Weights of a small GPT-style language model, trained from scratch on English Wikipedia: LayerNorm before each block.
MLP neurons of a small language model. Each row is named by its layer, matrix (gate and up: input weights) and neuron, and shows model dimensions 304-559. Each number is 500 + 50 x the weight over its row's rms, rounded and kept within 0 to 999. Numbers have three digits each. A neuron's up and down rows have the sign that makes its largest values positive.
Before each neuron's rows, "fires in" lists the words (lower case) most often at its 100 highest values on Wikipedia text that the model never trained on.

fires in: "it", "which", "i", "they", "that", "and"
L5.gate1113:520514444496459538409584481517443509572479536594513482449539540556507525484439480534442503556529522528557537538582465588583381510493536424494521577603410489462467545509468475517579429405486483515472501488478539519549514491500495501607527461453504515541518561590463492395467490504458424581509517515511517508499545523453491546516560455547387414566516463531466500517508512491497529518427524480416528489488495471518491506500553593515509527428559534563505599513578528434478585577515491470454447539465468406531588486562471501490488510468568466462510466543450488542516441550439538462413501591460495473438509449478487529510505396516507505498489441459464452418574499438473507492546516475426499533462513511459500575593440436486421440463571419557538497555600434577439444524489564
L5.up1113:455495538469463469464436564414445423512479430435507315510508499592499520544512434425456507519439461576474500434513526470501572463507442476475527466528515521505516479427567485375479535506484540529392487502508496611482452481509565449585517494556581553403560517445437495510484507548559450520434602576527495644530456526479452512512516509428509503500569541649426502421472475554516488529502426528567471489474611393543489560539461545547536501538516492466400501480528409458464478445483476442431497470480534554487475588473536396544536504443529508473575546508547568514577445557454582490558558468452401596495449458497510471533487499456488463483554489507481447552517499623500463501491443617464440460498468536525579535466508467428541497565431385513502586572517505605568469473521542

fires in: "in", "into", "from", "of", "on"
L5.gate1336:537598531514480528535561519509483575546522484576469479511496537486440553501535482516491565560529455465498486506601466539521540490488485474509561469481476498531533508562488511564572456558596548463549489500447432511475522522546573547432523597451458458477540515513521428605504513614464534546542438514470547511519529488512536505476534556509517395578386475370543556519509576457486551460513526485489495589469586499394565463447472461463567571503451509542490449503478563505483445531504476431436462577477473491460450468490495493428491438541533580475545614535552533524469535545457437539488513452416502454542533382628453468515513515505563482477505507481445527403463545508495565521538450594498510561526515441458423527569513549551481483601602544591452554525410479548480547531505464
L5.up1336:557519393494484499519509520619476476509515460484500549489519494505500484510430539511457429397492512472562467469399414581398439495541539505511480484607408556506475430509575444570417520492551513544434500542535490480418431527401475459498538428441516460521401547543570437496472538504502513512489556588481517533544489500437548563602491483529489446510524531573471479520472483553449465446479546513542512447540489432533503403539453428422478548544420519430406619573450512511476576493365396458466522485567575400516478562510474512520497422426514486460458499503566458453449497531510530527611622487464539415544416447490478501563537505437484436474481479453551471460518479461499487583607491433464548442535435492496657529479582418485509499466473479547449430500497476455528542493479506

fires in: "and", "of", "for", "y"
L5.gate1061:443486507508538459508455536403447510545416427579464474539439428522505396513546489527580466481453569570448486486577492568480462461466548589484520498409453525540481394460472469627638416498438449486612552533523493405441534616514474464465509511516492429498535530380536480468495554458446475497575409504467397500494509471506507526435475495591547458556422531540545391510433537414453545551546470545434524450481439595506500455507544495475528477468454522519445436489472495460551526473418505485454558487433542560465478560517524574551577504580404496550526521537503467551447510474472589525554624516533558515475501631606513536533480518375510416492405520517506447435548526539547516479585550481535568533507487421556582552492453509451608464485443454466487455431505484506547467417508483
L5.up1061:471532473505616546479504519482579473547502498447411557455488498490531427455395466563488546500437488549580548520558462534514510532491489537496541486533527511470427445497538566577400515626426452407478410524454530485570437520532495472516494489423541506551467591537536507430513546478415426610480481474476444466542494445510450549466455516456551459509423501494513397515511501598502562413405593544528467445556486445438444518504500525486537588459480502517509440471470501539540589536519438510582503523573460497508530470544568487475508579513525571540520524474495617464482599516482558543528476517496431511475517558495556407545479462501613541489491488542455475517539480513485420513559448497497434477518487543534415497401375643459481449499525497451479475479505453510520475546502526

fires in: "and", "was", "of"
L5.gate1333:482542545477507427562569520565447419501471543488529481547516375549600506542490523468442506531431430516555436494497418564594544555544476486420445549438506578554404489593435551486473555457544488506473418588453406458503468505502457508488529518513626562461436526493425506471497570552492465548543575554538522578495510530394546473549440472483471544497534563532423515460502521537496426488560488487553521553465415517541430428446484495480517552465550477548393460521463490431434485450512433455501555520595453479568587553566488543586580342538499558419506533556544583607471608411530517517485542528520554449481611507509516530534490465487528511594497404532399481470453473574546502514547534502543496407424467405484437506495487542514522456574459456522410459539506533540504493461575568
L5.up1333:414429504538466532523493610491514489578460424474390467488555504555519501460568520423402467541507479530558414532440458528585499520407544448476486566403543592524429518536581509512541417466490534548485506445474488485502471475470554532418427533491495473502543507499530548452549587509632450503483514479460518471521501529444492588480503472481587563553496589500536543526564522517376501510507562426540432490461471546530480535495492537439450465522417497475512492459413467591547466438490405552369486489528344447501523420478549457511520538535560506523481526518543530428545527542515555510482495519519497562600532496440577581473502457543562535495432543462489492485474396474500543460534510548498467539478445421496477525515447490479493404553553456570526441490520471421527484585603474

fires in: "in", "2006", "2023"
L5.gate2166:495561509525435522462607543517539543493491446524526556391531513552495596495470624467508504494476502517547457599476520436523492494535463473376516516496418498502503465483555445557503490418404543562438439497496474522525478539516507502596460500479543499483439487467527556481516530537520538497532510535505470447529478418481485575501450494513461549425523573524543474488635511490581565517595387434432515559499385489478411491585512603493428523503464507542545621487483405480516486521513493468480507507528502598513525505486564415502565407506515400463408518481517548497500498460436538474499576458481480430543518473463506533423506551543503483658581445420561528526480546553535482552489478471517471502481507581481467459513493568496428488558545521484464533367455515525523453438518455
L5.up2166:516540503519566520496545574470533456510528423555468476549484485493505471471470558574505490507431552430455493475424479431457507579492512550486541460506475501481401452518425451524499544492438509455517380509416444433535488434511584522427489508558407432454564479479503457563581505550547513503535507482532540514535513433477482511555484615530517468530376490419580511467569454422525487499485492518393433538542530471499456577426548585517504540568433571616572469492531495460538561592425384430493569467445466492537449543515458522513496393445394462540506450494534481522544577436403522554500485559590487475494529575433523484411500502440499384502467516405426482563504577478480551512529494400453526492478503601571530519496544540420485495491578409537504509504483443440556484554522504

fires in: "by", "not", "from", "since", "1st"
L5.gate1526:533463500394496475440557508533499427451469474416499556551498517491506479577522430522470468473526548449403548493522483512478475395512609490416532405443456523482499488508517548417559512470458502463408512505425513557554444467496439481429562499510479433551504521435482533458497545530444578566495542498524475567556574485557533487538417595526342496518563423528534502516512511546449429389504562457441444517464518487525554455519474537575595453498541465488521573513550522536556627499434552403574435459409547408414510551621493516432512539518533540519447457486538473496456547530575520462494455593468464555475481503441404508516475511474528456538536534481515486505563501501494493482483479542434620524519553511448506487547514516458526561493519463514560533508469475477463586446530525
L5.up1526:406426424457535423483433524498499473607507537475413488440511604542564516501543565453513478465540479497494461560567542570472503483523529505462501510466575544503500469604525492492502532468546417439401531521512497483439440533455460430433427473522404473580504578547526507578552370497498456428400527570493504500455357486466487565497474458490498552521560535456483485520459518480561485486451473560501435484433471459458496409438485472495521508528429512460465562468430511424448493503429481497473581447516440504556479541518581473434555470488499627503521522549378446455603539478482490448574406531471424517475487499511490423556468506393503544494565568504477504430467597519530469490400506568487470553516460455527368533549458427475440463443476585571453496571501595543436587416477462

fires in: "000", "part", "and", "not", "even", "also"
L5.gate2072:501536533583546400505529552576458433452565513553450528502505423520489474471534507520559456587489459422542475443490527561492440424522447591516473452533495549535500574591565452506545533527499604512467441517446494486473477499485539480540512452557468599372527465496505433438461514536593431524552566438499370536548565544435470513484492528457537467488540467532489544479428480470499379523522516499431543510530488570405524458493526550460530513403471415504522498488496557487564524443413495448345501500531483536476469518613442531471549487595503513492510530509536512604475584571507541438504507491519533502529447512387571463498427509455581376521523523536516531526544598480564566647560495520493471464512532504480436494566615536505474405502466501528469543496578478520540454481476537
L5.up2072:454585497458536531610559476532478494581521462443507539489552516559511427497510418493409458517467468519503540551528417529550475574522500529508453486536446449486536482619526521620560429514495506548490553658516454478422482505580478495368441502599560503453442419472423528460429556563536422493494541462535483522525527528543421505441527435487526489567527462506514518498582472450473525501607517526439524428503427517475452536555579517493538481495450489561514445498499447486528524537447565523471421547531509526522568558525513550437511521545519547507518561532494572463475443470461508524502517455513441495493519556487511447484608472489586460481494563596571370458488630559456498352565613467451481542562514485541555552511502576536481496540583530456524491563545542513440529521490511

fires in: "a", "the", "got", "it", "gosport"
L5.gate1078:424518537451442503461536414562541516494522423602472614531500354542432465462564497504440490439464493544526458488457489477471494423454476581452449506481550515579545446542510528576453479493564470488436461542414539516569348517497577494536539453517513558502407445498469437611472499461455477544467525508421472503519494517597500488519554526492484465436607495393451548445619484498464376443495546514459488440492496524496482539516422481547547554470495459486476486589451446404485558564488509487536575542540469507467527570456453540492489438427576504513479475429498508438529573526560463544503514475479540495397515521490565503547439584510493536501558485574449492486578558444530557572493547463517550532465427538594499558441480465494465510467536623568498454493503497474493463528492518
L5.up1078:394471554473440465403555425534500556544457500473538555531465491465549486555500510400559479503538413514414623550565506496491501534530482505547535555474494477471544582514425497464482453583504475497474523536519525519506548531531488553579488554570455439510467486508441452438503499531501565504515518489574500511451497488457431524481509486559479562448434456510527527518452523516574548461534498466475439569627539566497430412590532468485497470533495535478490507427570560486496423592510541399509495465528473465555515507513546513475521482442527499555468538494531449619447520447488579516466539464552523552519498609547414431529556533494571436585477517483511403418491510475506489584535446491495529433343577478505579518492502490454429558533521429487491566420399423615519407474523580

fires in: "and", "a"
L5.gate557:566523509348556522431472341498401504526452467536431453349482490523356507454528517583469532557589450494529458445553434395462580371491553562466543526560476548548530505468593501444541538492422466530543507480499443537369466463505492549499448532513510450485447521491547536511510457504511517454508428502438434512453487493485395492432557496563561525562522387552609454473498516525471541523474552512555530485596517495502456494535425666507548475542484463502505565496581525515488497598402540485499455482486548543479520601441546509458529467461558487528546572464534531516477504506500514494491544419459449469492440554529601507554520534568508491536522495402510504501544535505513515484476533454587537524412488498560492510550468487456535608454451413557592531505542458458465509509465527
L5.up557:572451495385528545449486492499480508549465542512488484571516487537458522474481461539494551432547529449550447477597496488463494573501528461481548541568453492469461552460558519536536534509445431560504522520498530508503470494534516478587440508521546406417439513478456561485486478469466518427461495465484458396450565446493491536511583412626551526608544468539442547545542504474469580543575519467493508506621537562502467496520417468463533489544477522458533485547541548602548557506504465431544437418519500541470480480476479530521509601614493440576516584476534401468395527489508553488531538452459472632516381511524539456572489474483503578520589528443479396552532490506450519511545542382506539504447483464446565491476468465448536487535517483566590572538616457506458484604523497

fires in: "which", "its", "where", "that", "since", "before"
L5.gate1594:608399489537551639512452475507425503492509485443484509484510475464541528519540493532472528563544489474514576525472480526517545476481488545544438452468510534574558424503537473514529561559421461542529522470541464466556501457433483486539492459516478512525560496525536454405542509514532357534553490579508512457490485505502431535491414572581433547428465542538459519423347562496579529511467514502516477434506557472460412606418553502517523450502523554614527475481510520495583506615539424493502542566488485453440501507569507453545493420533521470374423532459594496540509448553530568491441507605547539502451484462471472549486478527456552510532512548552521453459520453503530488454486563490491446484586547579513582452472552567451572510507402522575498517371486469563494523503507502
L5.up1594:514466468534511501512499532557456478502542534479427628504530691504483579606575456573579498538507431515488537537534513532586480493467569531467430455511498509532526524443413632519519495455535497377395557542482406394577424628494474488455569410457516461485542491415453556573524484573409528508589486533445582593374437499466483555566502405509529569572440495515555478428567519507499441470440528480506460478453519493549483468565460559545512489513520463578493536448610537503467445493552403469547529479484486530450477454490489529496479466479403545437515460485471526523490522458542513539618489486526636537412491480541546558628464493456520414554444469554464497567482518537412505433522414483486413473441522469518570435474501545525528589531449469537470491374498484447595446548520485

fires in: "also", "had", "not", "previously", "then", "never"
L5.gate507:598479446462538569431493516464534466410485493407516422415456446545511523497481598533548489448504523569468543502482443513499513453502416431482534461553576600516514545474551501517530573494524453445446491574415467457542515554474528596466539428479512452450554455506635415362544559479493646491585407600456518589559561540500469520566522474550465600455553528536486447418498520520497571463468470560504498544567515487534481434434515474507563436475460559460427531450470527472547461428491514549533560436513473667542476569547538468526547460431535520468474487509557577487536509584478522489567549444435479398487553516527508535463534422553448482564501474381568409471539552505502500524545521558534470394490458538521565507426501472511569490482498516486567515392602528589531416454594500
L5.up507:462495531505622435503475476545450470535577516490432585553541440531487549456363460501458413541449526459615492552486560516373429428476491439516420545488539511537553556534447466573579519432541473489515542591509413550436525510430467550594509492473587500384624374535436475550544491537477497473497423616599499474478503504481439504469506507486441470537419594495439459542499496540538507497539523556529484549600483482503462421464502586481538586498577520536552438459532465524563561539446457538550436598427451540549507490597559462507506428529511485498457525473485582572488568437520481575533549501441566602497432463486593513490517479467466523460502489572476503465483520584519435457465524516534486544472588479478471518531554565508511588454449607504498444453544405519570511519473485

fires in: "in", "at", "to"
L5.gate547:521399563539490499535546566565547491528436572597493427417523437573554517486464554418573516423371497444543459489534567532392477412517541406491496493597525433514449512492529414510463483465488554541542427523494459419455529513487481422585513484445508467581399489440543557501397539524472576461561453471527566442462543406450510469446455561581521566426467550545493478466465491561503564467504528586580426517458477530574627540576513497563485493544596540509461426489467393544479478500448535477495465537560448548563377482514465552534434507400512488519471556539483527448440481455513579529511512460476477419537521465503425418539541366550545479520560436558420551487563518463521571416430544573493579481469488457555528464499459457599534479474553548471509470550472480433508442465514482
L5.up547:477405526454544540451512486480550584491540557545516571519517465525506474464451506547445489493560443481555478529474472495511562568440465466485541462486508434560533567540426499523487592471470536638445487454477544441576518426594576454574562423489538529576455387533489517442570426436600473425511561380525505506398555535486513438438550492404541453448456375405403514481515549560427474507474530510482458440494591478442537551430562491544568466424531471543408498558490517460629448480463490446526524470478525484508462555499567450450589518474429546542462486507416582482448543586565537558485386489441560522451514444436499525518399459490603548395455499527542436549545497386538423470465543531504550395512540524445582486553544473551423529562517491514545560487504476509508536534555524

fires in: "and"
L5.gate1894:495545613540495524475530464466519486516467482560481570518563463567436487517539426527540438506582478441471540518482418540533491413512552446478457512464450555525606523489533446574469408509497415450522354449615337540484534426472424431507460377530496479488468549508449462418494512517511521554502525487420480498461541487519492468412497518576460542473464527416537437535431537523490473513508394463500457513493561506484466462518628514485486521404405530388446492505472526518506585499627588529554457543531556453517463487523463472476519511478523550475465501511480544542526597514563563521540469508541541545495539385467517564464517564454511550563551512461449521509551462628465570565548546500531468418477493489508436526529428479504523475557504391499495543591494487576456467525554523
L5.up1894:578599482536540490560480428491526574475540491491479521582480467507509472505421615483423518499461542478473512611513349579418474562607487468593486514492430553600496484565539457502568438496478448507532409560526481501449444420532446496473463546555453573431453549580446399509506491528560513418444546460535464481552532538469573555537463531466592644542499480488581456556440489495411506478577474494455529491528518450504470507493537502535526497502503477532495568452574485487455465542507442426539468567490465534432530530444457406532590546489582476499551641495485553537522588593544461584529494605591475438556469493481562486502513509456475506493577488495536492439467510577463562524532407520493591519572465477462513563521479516564548539509540573530491567551511430545529450540479503

fires in: "and", "later", "year", "when"
L5.gate2182:523408493519509604534508539489433450532454471485397432561615450522520546464493566488484521445498554529584451486577508463501474546578568570489427499504407526573458492488544598514513399561500408589370474527507458559537524456536525514465519526500417450486597522488525554504478557549530439457605528520421553547468478551550484506525418452435473477474455495524515526419437480504513528423489473413493508429456531512464476505497531522485533496507447486525468557413566478505485549453466555522546526515511496552584542452639537449539500464490484505449497594555498486528617469559584521448520490567459573555488551521525542532460508457499532472567525420414524477600523472411534522496454552433513466488442512565538460566536516498463483468434537495490504531437538513508460522485428532
L5.up2182:448475509435480433559517630482547525534514533539388546530485585400454402514538544547471608513491419470377455529576539583452620549490439405475429516506465574451528504536417481619334566504485471498483514585494446463497551457509441462469505461530522496565505429476433555409633419592533508467391530534449576519547434527492425445508438473532424476447445510446531467517550606526431524495460431510458485518493528490586473550523512468579541525544519469525547486499516494471533468353488556499481466473424464479414521552446459446577558503585538436520489501545571571532489498466435512504541567495561512511486504483539456459523477592457488493565576456486571480525505443598435561417592574548520529556439438520549515560470441475485472439469399518557500547535543535492451497490519573

fires in: "a", "the"
L5.gate1788:471541586570513567546542377493451477510460484578474469509510425498512478580447522546556477489395404529494475480463476549440552473509595511483529473493491513426508583465478598457460505532482519606496448517441527537481337485538518551529529550479408532561448500397549464463459423543392460470552579523440456507595531535482424478439532449610435547443478465506509510483481517527538533583405466482459493558492541542498536514517456552535426411542535545461645522590494530572512437535486532466572432499577576552461493534493424509567453482473436523547498493504377410486566440510508484447455490391497480450536616552445521483460409539512515546562576453498460478445494454432542534510505491499432546525449537566445587445534527559430482501469441448478517503506598532562543616556441490
L5.up1788:500395417480524479468515547506580503465524501492474573460540497511458487514568569587456484533500469477648523504510448628522529524497479554452448424515519557573568481593499489524516513537447554479570464510477421494504468424478466453447505550407483463515600457529432409504498516492540460522505523530498472547543532482536537516585440467569479560397461474499593433453475502548523596510537570486602478502505369528614538508499394450533497512518449475533490501446513488488457517447509526474559514541479486553421402480395427523508526510452443447449543517444506481525411427501442437521524471554498491441556550517508478531488511553428476536507498502509584463453556458493547435514587504373467451497535540430459592527577520430438512405531426473550463512497508510617534500464541397

fires in: "that", "all", "which", "most"
L5.gate1621:497514463531569470537520502518498422566531427456682550475525493428473517532511478553563609522498512533488513488404541531523604509471449521513507506383398435563557583507479528484556493535446471570612524601524538461481582554540519540512516474487501497440411564552519482495568444559509549586448478448451509552578563449464524524503512493413542524504465492512572532500484478530493566431447464522449514488456497469399480528464528570547624388480534473517537577509489493452426449545426495505520566424517485479498434453461507450436451312425547512521480496588414521511554497575484416519537488577404503533515504488491516558543491483581462487572432479566443523588410539447539446465552568431555565467510551461607506453578486502482518520456422423484473514435503496590495521457539580
L5.up1621:480471443465527600434516508538552582482449641562484468546450451536527530447526634524515438452498448487557481426520522485592551511485472447554517521531521456547500486549526505548477508426390481565466472501423478596513483461539446501389517433416475487499476585513583524506554503629459468526461579502472451555524531496425470546509395519419542556481454604463519524569543537480508498473530559494558406475469575484420462491507507542590540488526427386512519495548538422539485587475506507458561469395486539543530499477507508451574571480442559552506516582468413449492447602431549405473558471544456541493438423486505533460609482447551484588511452560400517492534506518521484449619451472559492464447427401531482485560453524404390504574480467514488526523507457459522423489514543560

fires in: "who", "which", "as"
L5.gate1771:519558537531515565460496467529514492538515553473516428468539493463485542402502476471490377534483558473582579498519475575411522493486548462494468522525490561573515514573483469425533537550565474458603459451465541584562526456471573597560494470573449487443491463576552560535448522517475540520463538544490509524474510493505497608496520540569499506539544484555494487520524499502535485414460492552423548440429573503490497438470492522469576488453551445630476486532430484499479621459588473513493493548520470487532493455515563494503543487517508591446449448600492525481622497518517583482491510429536422482482524564552515494454451437444586377539509474464433498451447588537396506590462516504475591429483547576488408470563505599617476549599542333538580495474532512582383518497452455
L5.up1771:501481480489582582475490435408497575513541490464499468462535576584457463549516463572582438483444514588515529555549442512529564517519373530512414574614533472549437464498581441527485471516510533435528465421472494557510441440466558493522481501597549538493466500490520484562665525479460469489537601514481506468523443526490547528471455477498483548511494494452470487516487476446452477482532517542473517463443557473442551444516483516509532421464432441587515488562502527504542497603612497567583596492514521504450537503491559528427513457456440554465573439494417514621531567471483455542503543437509503494473444499498537501566511472475460489540548528538450466502494588553512503472475608462491414447492518432455579536574426554499565496584524540495545505396508496519518410450537384